config.toml
num_attention_heads = 4
norm_eps = 1e-05
init_std_o = 0.0311
max_seq_len = 256
MLP neurons of a small language model. Each row is named by its layer, matrix (up: input weights) and neuron, and shows model dimensions 32-223. Each number is 128 + 24 x the weight over its row's rms, rounded and kept within 0 to 255. Numbers have three digits each.
Before each neuron's rows, "fires after" lists the tokens most often just before its 100 highest values on Wikipedia text that the model never trained on.

fires after: " the", "-", " \"", " of", ","
L4.up372:126177112127095110119135151129162107127156131120104161169133120240152082133155133114165129132107147074148122114138127130122168121123120145151148130148100133122099172098104085145085130125153142101162126123167140114086142145140148132143143106114117127122120135153111106102136152126135144105123089132123105143153105128096121111116116181112111127115122127099140115169136103104155142155205108115133108097104092127095124141165150130144163116137129132177116116104105143122120109139111165153100132156172144150113128136131123080107103175161123105143114160151134109138113131087109130154

fires after: "l", "b", " b", "al", " r", "il"
L3.up1019:116130137114129131138125126160159142139091151091157126135109119140105104090124141132110141085102100159110157135127104094150120133144144164123130140150162096085123114109116118125130108113100175152139140132119153071138124131108139126132152124154078146123115149151139165116150126093139153083198091153136160156083154159137120144137126160194089146106073142109099117144146128145089165160098125170111120144088150125160127125163113179137101150149103112126098124130163119149148104112129112112146089111118102083093137108096094115122134127136107152099145140109139129210148100099119139110

fires after: " E", " C", "ro", " K", "E"
L4.up432:133146108137207149111155125102116126126164157127157131166124148164126091061164098172118135140155123088141128136132117122099142139134134125142105092147128150131115097095157097083153132145096119091119129145069120139142136142123085130164108122164140102142081145161142130124108100144105146079185108176118149100152096170136091146143154164118107111121140095088092065115082137121117158092100123138129133137139164133140124119119100116194165155094112166128125137117118152125115141104126147118117139148094118105086122143126111111137092120120138097153140124156128103112114171088138135112

fires after: " in", "In", "in", " to"
L6.up493:125166107094144105149145113117157119111144106103134135083133151154132127110115133153118136120148122131174120093127111082152098097149149118128116130120136148121150109141115116120150113119132136130074118109136142117131113141184103126137104162167108101160108087155063155083136144097129082110118155133163125092144105110133120104115127162138099123133127118102227144145124115122109171116118115131139139104121099177090075130120143117126156136151100135110084140104107092128143119125140157165121132090118082151122052154091124152090085142120112104133131162168167142137128180126123111135

fires after: " wh", " in", ",", " th", " at", " bec"
L4.up300:129154128138158129146129171159114096166103136141097136101112140173142134140094182173090133091143141147124115093110115149113140115213131128114108086135141151090147151121141139116150157157110153107134150104109118130110164136128078125100115102143115124162137124145122088095100151108129113117140125131118079139170090141163150102120161128103106152130141103168101135121102070135097143087125136124119123125165133146137100106143123167129085121131121151146148162153051141150068136086144075145128118128161121140137104080111136114117138110173146118156146102140060121149110113130097154125

fires after: " of", " a", " the", " st"
L6.up1005:115088118099132084163131126167123105121112144107153146166137139157129153163132122113061131112149084068132109090110136117083133139132104122137107176095122105116140132115168124129096112159159109117138140105130126156128157121091138123195149126141130086176134125146084088127105115119119181109103150113096121130157095113129130157124113144145120103143137149133120121160107136136119107134188113114134092120135138102109119118128109120147128117171148157158128143128139120142118101142172162109116132159135130093146134110139125117150104184146098118126086128146109109098075150162133138137

fires after: " us", "p", "t", " s", "as"
L6.up828:109140101140135132119110147113149113118136117090108140130121134071133107139133148145091056111131088085092114145120167141138149137128112112111143143149128103129115139127143142092127122118129118144114079159138139137154137080142108128120153109119111169151133123098159154108127131125076129131135121077138125114101111146154142114158155143168088140115160150115114073136140100166143134136166147126139152101063147150147141112090120141153135074133109123132151156143125155090131165111135099087124089138147136105114151116130099135163138070085137132095166172088123122155096112173159146130

fires after: " Al", " al", "l", " the", " ag", "b"
L4.up856:128136147109068177091142137102172149115135141187173141166140134142113100142065114133119168092124112147152125100108112106154138108120132146095163125129186122112122125096122103154123142111130106169123150149156137123111179137141122159117175125134094099096149108144139101156130115132142100106138119176120125124073100161136126132122125111123166118149138157115118133120086148149126143154127120135162141132098126113161073135142089174106146111123104091122148116128143154169109159147127126109126105156122124112132111109126129145140124142120114097112139120146138162099160110121125094109

fires after: " D", "ad", "et", "av", "D", "v"
L3.up105:115183110161135115129113132135099165152101116098140146167133147109129138132098115154138117108118113125115104163175162123168152102111134115107134161090118141158121101128119157116108162143118122104134116117123108137133098117124090142139143113126145123135107101154057097162156138103171182177172148146167128076141137131110149174127124150112121141111136079101101121143125117106145112125115147181138155105113126187132149116126149133149102121125143171071096114132132136145141130113091135090117107145108153139079159147068156148144134168160134112086113104117131171120129165163126109132

fires after: ",", " L", " w", " N", " Y", " W"
L3.up972:140147137109111125115111150164123140115130150130049125137096105142133154146143120142152111126137152158145114096111106103142170132130131136138108153119112107131125108058116133125149149103131160109112132165087120102091102153114132138104079137141117134089135123109107142134146141096159129130180161141143097145129097135083136101128123133142166119137126186162106099140177154103124128141105137121165110135159125127113105107161142139144131125090128160142122117081067108121123099110137091107109121104122125148151112097094116084084121110132110120168089116164135087112150149142087113133

fires after: " S", " H", "un", " to", " t"
L6.up17:141172146118109096107157127100148118163128107168148150147128066144196150122129125130128121142168117149112142074134134179178147120137132131112131090136130115139133139107107162130113149149109157147111120121121143130099143149141124089077123180117104083095134089099127081139151111122089119132111146112154111179138086100121093148161138124115150116106134134134074161160123115109126141114091143104170098152117097145176143097123132131097130133114125140131147113143094112111134154107170169119095162151146132134156124133141155118124114160133093106120183113176113169149126117148137129119

fires after: " S", " A", " Can", " a", " st"
L6.up682:142080141153176122107140159111136121149112145111132149126151108159110157119146099137120127116110097146142140144129153125092141112127146120171129122137149120105197118142173187130079084146116115138133077147154119157161100107054119136177137123114123126172127152145104113145168166138114160101089176170118143090138144132133114149110154119141169100151133136111126123115165126112179131132141129127072077097125097148094107116115157168087133152101092131175154146140124093129121144124156129149083103158100104132122149127165112139104096168127094129139155111125147134123078114152138114107

fires after: " S", " s", " C", " L", " N", " c"
L4.up560:170127160129129102145120144135113114118155162127097151133094128097094120175151083135117115101162156137171154118151124137157142074130139107164187143145057110141130106162107117137141084132125155108121137127124112150137164130129123118159088151128100131077118102132156148127093176120124124109124132112117111101135105121130110147098102112116116136129132153132161118128137128126109118107134147139094092156118114162113096117163115129132142140165102103084124110165082162180137104119117090095125153116147105134163119094125110156101107126176132061150157107135142090127164135114155123152

fires after: "er", "ter", "d", " K", " inter", "r"
L6.up120:126129121111131078119134120131116142123090128105140126163124135110101122141126146113138131145114122100139114168143145112099108135122132119104139111166128111108141097155130170139147140158100104138145129159085147130067144100154176121159121191146134146158169124134147122117129185101188098112166138108120157132149132091082094126067128127107096142156128129113132110095125133156107104138126164117112164180088132150152102091152084096127105168108129095146110095105093085142095105152145142177110109117121125108134123113098117158138122074146125152130138080138097120107132110150111124121

fires after: "p", " be", "per", "ep", "gr", "ri"
L4.up854:149143134122130110116157072114100115081095111096085091133163145094144109140086151195103132105161114111113124129148123141129172111097097150102128117109119173127112144112117111129108134113145096135110126140138173158120119109119096182114163146105090086124126123130085083105143130065115108103111132138131125124102109136138123110135070092167140104138127134136162146119133103129133173124113133146084119097146134117143115093128119119197125169154104138144165132140138125118106134133073162104128099152147127108120115139165103156144127111150104125134150145115100142114090144167114097119

fires after: " L", " pr", " C", " l", "p", "oc"
L4.up29:165132085126078135139129128151109121108130192108130142165153130150094127159112114156112150146125093092151135177073114122066126106105158121186100131145124108192106152140136147151149164139092126106103160096122145127057117145119102150153112095111099133107132164125117128118192120128094156151133144122127139126106135149122130140143100127143119123100152113102091148134158096151112182132149132156123118097127144130119148170129114164125126129153086117125131079106135159147142171129143121145156173107092116140154114089144108105120143092113128130096150155110106138105138102151098086076

fires after: ".", " c", " b", "+", " ("
L3.up414:112146140149122173151177151156089141131135111164110144150142179067079187147069137139128162126100151143113108111124099105104100101155136151125105116122100136115173144137128131117127096163094087123138145162113142144117132107124136096119133097100118111139093117130105136146136123105103148141122126195131114087079129136138140149180115173151079102151138158134133125106130135132122085163101096136133128146072130149124116143134091149137107127099124124123155135131139154134126112130092104086117149106097136096104177094101130203130191129134117120120108122136094126123113142112139167165

fires after: " |", "\n", "°", "1", "2", "6"
L2.up343:127170121136143115144142114162113118069121137082117175114109153119101163151171148122115090123143122099106153139161140128099078135128162112136092147130122190086130123098125157096107121100132133103137140157136091110124172146125139197106095139110146127119144092094137114164124127097154143147168137153181126159096129115108101151131121155170121161147159193135136167121140133102112148113163106103086130146110112134154101129147142126095133128123106122150121115092118143120142134110130133103097175146110104095113110089136118137158109091046142112161104150112096127127136132111178118143

fires after: "n", " n", "en", " N", "an", " South"
L6.up251:160058140126126147167139152124140107151139129154123114106108100183139127081118116132126114127161090089148113097133088150105145132084127149146129076101184081118127098098149130128121108140138096158162159140141118140119139135151168151124129156127145113153152137086138144134113094170175105111108147090119137106119142136156139112139118108145145141099141119134152145149180089184084126093131101110112150121126135117129169123166129140132132141117134159107087124137137094101153144168104131125137142122134144171124134108130131108110116132156131128106149123162139104106131152110143080157

fires after: " L", " l", " al", "r", " H", "\n"
L4.up53:175141117117141127109107148128134183133130090150110119129138114162122138082139122156096199124135115137105152118178102137163125127146142156102106131133112156176108139102105162174140129123118125110144151109105172090133105126129161141162081130134103156133115133145113096082093116121142131119108124124121139120114136172073089106101138114099109157117134149140117088140129117132111141157115127151134092133102117129154111100107089115143133133108152130108144151135112140115165157117124138116148153131123088138122179102150108138165150169152106086136094098100131123106110161135117134139

fires after: " t", "ost", "as", "ot"
L4.up101:107134117118148077125136119133145156102088143135116136085130125093150138118086136156123095118090096138102136093113152127134129111154104099086092095153150109143135106093116160130139092130123102109178117137149122109114138133131149095157103119153143110146080143062172132142118121120088138110138137135137145155180142147147156160146145156129113123144108093165154071137188109128165121156150138128129143090149164128154139123136108110126132191120124097194123144124126115164148096121155134107122129116162113135073116125070108106116131130126116134129130145095127116140122155112135180152

fires after: " in", "c", "t", " c", " from", "ct"
L6.up368:144105118132126121155138172099090113111110107100122120146142106116185147134137164095118083123139133136135163079128148128146141136164145178090097094126138178138137143128124115124158139144128136126097160094111084081092089073139163126111140153122141116111106088112071101147145190139148143123133120126167108135144119139090125081094124174080164128183119123093164135093135135127159139148148137135096121110172123128120110118131114061139114117143087121103155148178132106117143134133124132124101174150088130090094086117168124134115112132153131122134104148137139125122115110122095171104

fires after: " T", " k", " sp", "t", " K"
L4.up624:162158120116126117163151139141092146148080114149145139137116123104128117098112129121120141098143133104131150132112127151146092126111097186147130100166111147117160092114092098162191131153133148141135116162061112132176176123130157130147109182121106131088130130144150108136118137130126113124122128098119113093148169117119116154133146130166160123117132133100129132140144163104164119132120190129097144106144109153139093137101137135141157157107090102145101111191144107145103165112114122157117112132200111102130151117115082150100097122081090092123166089123158144135160111160121147096

fires after: "g", " United", " Con", " reg", " con"
L3.up435:152106158155160147131140142104162113132135148138175070125108139138139092155119111124131139144117113134156132146138133135100114066129163121092140160170132109106109109113121093137158091142104154147145139126096122109118124100121121087097135093080143174086122125121114140129099145158163184152124123142157102098137097129128150109124123123115070134133139103160098138140107161133135169093124152141120143156110133130118110114129145116150153127173151104087164115110108116091089084110133130095127170125156095099152139117167155127116069179075176179121153157109120105117145150085128140140

fires after: " in", " on", " to", " from"
L3.up963:148129125126135090142162119137141132120121143173110145150107139153125127186110193117127089141124145133198137089127158095144164122190165114121125108122105158067126100074090103157134083151135141127132117125142160115110157137156130168160142172157113121117163105104130137163096159155086112140154120068131147109175132156128149096134136158126107106129107104123136138088141154145101140143133076138117104142103101125144117121122115114110141133143123136090136125133099124139106112134143118154138145126125112105106100169094137104078113120141139146136133152109160138141122133135129134134

fires after: "a", " K", "al", " L", " Z", " R"
L4.up1006:131173085074131155112069113151127103101098168130103109187147127127117102163150128155156082136098144128101109145134151129125119157114161164095128134160167180155128153086118128155168076136122143097112129141121176092133130136137136127138150148138118120071135127144142160144178119123131102100108130132124110115145101123094146131150060170152118169127155156164108106151143120165120102146109124141179118114142127122107115090104145165125156099118112136110115120136149138155118099155117123122148140146129153114147127123132090146100156139118139100134150111088106102149147123158157118143

fires after: " S", " K", " M", " J", " k"
L3.up205:158095102096106153112129131096124105132093118158136145122142097109137140170167151116095089113136081127088118136144135132125089123083127111149142101159121092113140141128153147116142156087080181106129131138098085152134128094118121149123120105166102103129103158120170119134107102148133118143140172134131119086123134100130094120153148104128103136111130118120129135133152105115094122131126182102130106096136156130154106125107142141159133139118112114134109082156083123154137125148143155113110157130140137160096160145135092164132115161166139137144158130134113123163172104182146132134

fires after: " w", " W", " f", " F"
L4.up239:119129148135172161158143143065118131150134115093142130087108114146140142116185174146113120148118153131124132115112094168148122144149143133136193142145110141109094096093121152127109143118115132154084094152103152090119096121098101143192123112166144120140107131152115150101114171073134117182188179140116154125145134119075138121150156123110143123142151105127105064160158097100115121130110155114143093080138114142128138107098079134077148120155133102136093118086111087124140128114114091103118140133097140150141119116137152114133163142150110127126134132128109118154155153142139148099

fires after: " R", " r", " O", " T", " No", " comp"
L3.up452:140153110112149145189112163167104109093151168102100124139102146117144111149113075167156140117122100142086099118121117132061153116103120121160119155097143146115123095132102107156097135166080147141118165109119133172114111137101092167134126145172132118131104122100123136133171112113130112066149114117104099151134129155167141145121126096155135129103178095151086129166119119131126151142149116113130105133116152114130120126085150130126143094147131116150142126134111112084169120116146128122118132061142163112105145074177118120133123129085151128126147097100146127140152146126115119170

fires after: " n", "g", " Y", " N", "el", " to"
L6.up852:154171137141078145122151152112126110109151107168123100089145149140126112122110122158080159125119113108112132134123079103144169132099142148062102116138145105095128159134156146123073104118131177168163167125129135118112134093152157136144113136095146105132104122109182107156092105139135099159112177112120112087145102101125116146135128071186132130095144187104127144129105145164163133128128114158096143140152151138144147097114149138119154120151127137129092130122137117107116096137144085160148119126110091136112120165169113130122109120102102137102160118104144137097139130153101124161

fires after: " B", "m", " E", "em", " le"
L3.up700:144167097159098108135106126135164129147149160136094144123169132110114175122147168137114167081097141138142126143121121129108131121116150110156126106093152108120147145120127170155136160112118124077123134150101080142118144127130099115115155153128154131176140173124109130108066062123154141137121130168087154138139098135088127129170104123140139140133136083116104132104127161113120103145138095120106138113148119114120118125139160116142179133176111125091127139157156146085088152132139088121132156133101120089114145141157120136132123128131146128108119127070139133106146175137122153150

fires after: " R", " r", "a", " p", " pr", "R"
L3.up818:118123122113151126100128123077104106123124105129081165142122126126128127128126127161104156116100138168135081148191115146101153115136106102144153161113119122103125115117103133154131143202143134182080128182108166161136124162100104124143119130088076109064148129105136124183109108158115159088132147105116141080135085127147120134142082113153112138105163134111130116159133110182129142124124102171126137101116133119138149124120146123103128110131142133189159108116149146088134151142134120113125141103137116085112171125114137141160144114109143134133128128090139138136116120079139138140

fires after: " E", " C", "c", " ac", "ac", " U"
L3.up433:135138068122151124118158089114129095123140109103108112158153153165138170128121091133137124146095135121150145138121152125085144149142129130124115114126110136127162168140131076145116139122161139109107139151110108113144112105130128125151150169134077085165129118121123142097206096110111155148140100101084167094113126128127123102135152149160118127128137140143149070082110147170081143121128163118150124090085138155135110123131136142122134117096105114155117156138159135117128126118136158156102118170131146135102114140192160107096092112101179127107113141170127102135124129135152128112

fires after: "ro", "re", "o", " ro", " R"
L4.up561:179149179135104118127118121121171101083122105127132140160113144117172141130096117162155144137129158114100109101135133132123118125136127141110153128148086070124099169152120097112145152141120122105126135112127109178133121157157114131150131130138107123135129125138129080142098092122116101097103108177104157136136103119151147147130142132139156142160142139151097121112099145180143139161092167109131088084091118156122140127103161131114173119084171110110139114159112136113160143164143124127125121150101168108129139140172102123128080123133139132060127086124144133149139146126176146106

fires after: " N", " S", " f", " M", " E", " n"
L3.up513:091106094143194130105149113111134094127154102141121154107108145099170135109089107140078079094089132149131130111107125134140142064108165141134124104123119153147154123137145127136132115171142129113162102138159123156105146062107134128168109155087140083127145128088130150130145111113154115133157160164118150114147096154142142148137149147124175147139131157078067161164150114103094118105142092133126142136146099102126119130119201113152133113126143066096145111136129103134112105142153177115137132138081140089152139135153143070112118137128156102132115127114151174135108118153114094154

fires after: " A", "h", "p", " p", " L"
L6.up261:142145128130132192119117116129097107111163115124148141109121146162104143147106144136178108095107088131167064127108118091090127137106121168144136155133158139146115129120126071151124120130094149122100140131109150105099156160136164110119105139144139107117174142149138112130202099131118185110133171127136100106188103131136150116131125079166179161099140119139141145205108131130122140183128141135140126138102172164095124123086068132133134151090108076114118100106108121174125111112128135129123116145142169158138093117107133117142153124133134129134133159111122139126110133159157068152

fires after: "8", "5", "7", "6", "9"
L3.up582:138148129072071102150115128100113170139150174141084102137123172157138117151119137115117143119073125132119140117111138124144101136144158108155144121157148130179125171100150179152102124142090106132116090142144096126131108111115104149092124134131149108165139152169149143112145125120160107165144203169139140131113133154129169162140150154115132133138096138096147111133125165147075124143119118146152138108134152116120106112160117151067144123066165139158128106128115137133140140107134128090137150137078121125117111163162121083078127118156120135130143149140149134104135117116105138118

fires after: " sp", " Th", "e", "w", " t", "v"
L3.up11:134057141147183136127115177159120103142116144148143155160111151155133160126105112117132140152091101100088079133132135128105112085127126087099142131135105141140122108115123136078133085088171146095142112132097134125147137084136157122155129185134175091127136100148143089103134134091142109167154151090098101125123169123150118106113118153144140128123120150112102121082120139126132143098112118144126139121120120120128154133131137134068150093121105116111154131160130077121147092139101115139140114125075165159128112118102125118129136134134163126157116128141111141102100173155149117107

fires after: " C", "c", " c", " dec", "qu", "u"
L3.up563:109071128117099131160093146133138149132148148133102115158092178124123104170103170160066101119139117157160128084135122170078100105157146133149097130154168166123158136134138106116119158117131123126098141128126117138152156143152138092112142109124134154144130106133106131123067099117118175125117155144140096135095133138151129113157123133131091162122136126126189128107125131089139155166156085126129147117127110130158139122160112168143112087106118093140192154124115074154124100130132139107172151080131158135149110146156145128100114087085128156125143131130166097158126114108131125131

fires after: " the", " I", "as", "cess"
L6.up188:110117129110165128142134145090149093162149156125111170143136118165151147121126118145139095102100149130144112155087132098138134144118128107133117078127099132154149120115127132131111082151102138151122100153146114100089101129151098095153161163116130112145141119106164106110077136128143114116137107122157139121125093170144119119115134106117105154113125116095114161147132106139150068134083138123147148151137183123144128091131098101161140106156106140146130120127139138130115123148129084143079098171129152140144091138166093122149085129133162116128177155174136175120153119123067174117

fires after: " c", " C", " sc", "c", "C", " g"
L3.up550:185109129143121130123106103180115118138131128102127146153146175123152123165179137136107131143100106124143127104144114135128090128089105137110095108154117122117125112139129127105132175150101106122112107143145095065188161150124103154137096140142097122124145149164136165103070129138100117141109120147110126120140120169143141126090169111146124126092148109154173122146139131080137132153110107159068123146148144090163152146119094122157126120082090131049151144139162137126123121154160134095174152084139119155188160117139143141121087123090174123158182145147117111153116127134154124116

fires after: " (", "u", "-", " a", " re", " R"
L3.up204:097144138130162137122163107147123136137113127131133116161171133143117108127151118137114116118104167113153115107103113134158138151154094119086166106120112166079147173143114125121115142154159134114085122107089176132204147132130136127087114120100135107174140117141099118104122084068147137113165142119085106150114105072105105091113121109108131123153165106130152164126120120160164110125118140131058133111089152162121137092141153147117141125115141153141173118180148151126104065169166100145108133143125152124097116114142091155125131089143119122139150176125107133139153131119115108139

fires after: "1", " H", "un", " le", "01", "95"
L3.up579:116179155160116119144080167178127141182161090124137084149114118150106119118145085158113098107123118131144128127109089160162173137103161143147158108133139133115090156122152121120122151111136129188128165132108112103153120120138116097090110106173083125133114147117148117108142085133152130142183110093127162156117133084120096147139132097108115112152062110136135135151113124095130172137056130097152106116111077118144134093139178123116130109092121134133138137149134098132065136136127108108136121118101114130131118148121094132120165170134124106100145136127088123141116094112121114161

fires after: " r", " st", " R", " pl", " B"
L3.up703:137156101111126135150102130106088084128158139108160131131140154133112123142113144079120171106116126119108078134166138103099091131131125124117117133129133106098073113138105148094126136149136112131162145134145157130123122142127134126126128108130088113114125125109145129134157127111100165161166189152096083074092107122168115130117115127076092136144134168169155079135137134148175123131127155090106123106139169133129183137120118153107107150111135148133116115122143150100175127107128122154158111134165122135134128103128129067145145129123108112120123123100116131127134091098159151177

fires after: " s", " c", " S", " C", " g", "-"
L4.up513:155108148154130096161157182130122123145138129115157156139155122150150107131085126114104116108134154109140120132107158106109133128111111152119118111145126160132169118121108189081131116111117129118144156122147125133120148138148117146106143142135120110128182123100127135107142128136130113128149145132144134090077081155137129122068134137120066110109120147139103140146174096127129099112118199138120103148137146118124143110139109153120129113117154145110167154154152119144089108174068139142122118133133101089183145094096140116127113127142167108165154123136155133109169168135135127142

fires after: " R", " St", " r", "or", " V", "ur"
L4.up825:107108115108097076114123079157137095100157138127084157158112138082112149119165095145088120157116156138152130133127104149092094135147126077161127126142116109129144130083142132163105111128107125165136105155128110150137154111137111107142158143118133108126132169108162135175079103081141131121156200164110162132125091101144078161082156131110119122124140123139138108143173148082109125136127134113134127087100137161160108136127155123140137133151123126172153127134129122146113138129123122126172141112129068108175085150139145173147169130125121121121150113132126137085139089104151164112

fires after: " e", "u", " E", " Re", " a", " Te"
L3.up242:120102128129092097146159176169117122139105148120117126130109117115148098111159136130118127140102158154130159142120129139099117137107141122143118151120122155135115120113115086080107112111095117106112146125148131106164157172094117165137145135128173105156149132145099129115163101111112178160116110109121087147076113099108111071153121142128126144166132144127113144137094164168113132112100133116143143108104091118148106076128155127131121120144107129169157116152160128092133137150157119208108085104112153156139120141147104110090117134113111099145139168081118149080106153131142101146

fires after: "+", " Ch", " al", " K", " Y", " L"
L3.up712:124144110135096094097062153157123125157148123130133090135118129110135155109155104113092134141114127091146146117137115149128127159067130180111117157102154173124139137115101121123108147127098195118082121098109126128121149105142175126127119110154093124115118138154114135112044077117120129169120134109147104150146055150110141143141129112159137151160129102136113118132116151131122113154100129115103102138167100152167111095142137153113147132117105141107092112092139119120109103140136116098139163100094143154165167129128110160177145167147143135191148113120126095128152132119094148114

fires after: " d", ".", " sub", " (", " e"
L3.up814:104176171136111133162137120138128124106075092133147149162111102057116148117120142089148157134116129099095115131112131079130091094131132126125150149133114128118132157090149139119119163131078162173126123114149150151115096176095133147137122149097135106118162164146111096123115152118155160139169105126087102146100096165154062136163163163130133132138121135129112166075175128105154127130114123164123126128104125134143136162120130129143162142119111131135164164125179103131100110136074129139139072110112143117099128082145133106146156169108147104141132070111122162109141127139162122113

fires after: "o", " re", "ou", " ro", " de", "e"
L4.up901:127156118115147085108138160169156094137144107112089082119156176129141119131099135158137136124130173081131117101146126140098106126142133091113116132137137092093122102118112133089137133121088149154122144110111129095113151103083080136148098138096160134153150111162121135100105094089110169064102160103080128152112139113125134161144157126161136173131153127144119124116129095157158121132139129150115104124097130220153146119072172137128122124128135102154161111184154103151173106107139148134134138149139145177131103145160104140127146124107063091112142112102129126149118115111131119137

fires after: "m", " act", "S", "s", "as", "t"
L6.up158:099147120121149133165149151113111087132130122091093155112153157120122133094138090134100105132100108175135132129108154121190149085139117114122133146093127108134101135158144147137068100130137131098120108143144147118176147117101124131113140113120159170079142114090182114131124152130116111140097146113146137164150156150117157094107113100107106122143084131093097091121181123146086158162148134109137126151102106134154125145152150152131093096129081099120145121144122123170113161136090145153133103151141126151141126157078098127108125076109102139136139140098144159131112135113097138152

fires after: "r", "l", " G", " Br", " w", " g"
L3.up293:156149139117113093095154118125106169127126160107115156154156140095137148165142132120084092121144100121146162107114144102143101084083126100112128092132151129124148158133107149110133153131170135120138129147142143136142150123154126150109121142143146101166123156166148116120062125121152119139132105112121186142097085116126158152106134109124174135144113107116076160115131085130113128128138098123148121152143128120141133114166145092116158124123131124099110136107163142109129092188157106143156184128132110103130163135127113120110099142151143143157105119106117107131148140223132126111

fires after: " N", "p", "in", " n", "'", " Y"
L3.up606:113141134154104117126142101057190115134137152168129149087103138114130162136133116163082098073090142145134143122138172133087130088088098105126094136111151132154147178148157085106107132130123106106160151139133123133092106114128116128119124135114134101141106143116104101190104111123167180126112112132142121102173070159109148149149114110138145158162114145108093107112123127181168101123087112118132158112140145165133128140105142114157142127079149089128163112114140138154095120157137118155134165167116151126119168115125125115122130145113170133096120133113140137135194123137113124169

fires after: "l", " Al", "le", "al", "r"
L6.up966:116119133091142132142110089110111146125137144113122142124103137150100135154097060105099105136150159168129155102136128115154136117133123144124157071114137152101108134134108129173138151081190133098107116128147117174170087128121146138152092106145131136120135137189112127126123135154125072140150138109125144097082089114120154141097139156107116105130133147132083115118130131123062119137114105127141094130137118108151158102105135133142124181143118151109158149100175154078097097157145161143126147131131163143116177107134117144107118169144101136156080131113151117116099108149094160160

fires after: "v", "y", " t", " T", "z", "e"
L4.up247:153140144151120118087164122087145123125122153134142099128108156108121140085119099077160123107101150145101149127123130145080080131129167130134139086087120127122141127135137119115130113116138132077122118174154155124080090103135145122118100149142141124144122104075146117107151111183126125128145119127141127125115124117147107090135154155122098118131129093113160101123141170115143142123108133135167115186148154109145170097132162116121153143106156123139156121112140078135120112162174142122162121074091112129143097135091135107157119161103166130169127170116104166133096179125138123095

fires after: " L", "a", " p", " Ch", "pp", "ol"
L3.up869:145139106129100186142075100082111120115118161096107122151144124177140083132137160166117155116096125112116129134140160121081128089135134137086152146130118122091117138152111117141136147140106132155109157137118134137117154089142134086105119102152075128113149142102114108139173125156131159145130113071148123103131167133142167156153146147123172143117123152152140150119131122155137134132138080102177115149121146134160103153137127154141137109125097129138101131141126163136139128124135108176132107169174117126105093154095134139086113138115111129103138109117118098119163082167119117145

fires after: " e", "e", " n", " E", " ne", "W"
L3.up217:118125117142131129107183108122142113124151167125148124097131129159111114119057115159116091125126113132083147155084117160118146142117162151168170134134159143114093125140182181108147123141118131091176101157132094138108150118140143162172109139131177119125092114147132129110123145077151124145152142110087110140115070137113130132127126131139123168168134135116117121155094097124138134110135119106128107144131110157143159154109154104163135098080143112133111134176083103149143151083135150144113121130072168120113095104117154119082090087151124130106148165113123128136112143162131146114

fires after: " G", " C", " R", "-"
L3.up784:134111153160187170148114147159107111131137140087119156129114139165132096118199133120135151122107130122153141141148150181094133146109135155140167096104172103152126171155131143078115096115118153134082163129131138131142151137120108161132112084148122090117142113131117093111147132092172141091159157118101143140109112098103113155092123135155127089132135175129192157136158123115126108142120144091110099097127127132160141094090126134113116124136100129117118108146154148135134091150147171121143112151093069130141154126123156136127112103104112117134094082160136148111122184095143093130

fires after: " h", " l", " v", " med", " H", "iv"
L4.up32:122154117136147113121119117099113128139105109094132120111114136123158123147157122140128145144169141182146122103155107113142137099135103149129185143133162103162122110134145097105148093103091146092131146121106099115122130149135177121119117119129183121122137093182162104125108077138094127115088142120151146139156114146079149146098160089128094184141121143085164124173125111124112085127101169128145085108092125128150103147164107138090111105065116109119147109157103108150129124128174153145133151149111133150150142126127146132154118120166078163119126131134131095111145175128113166147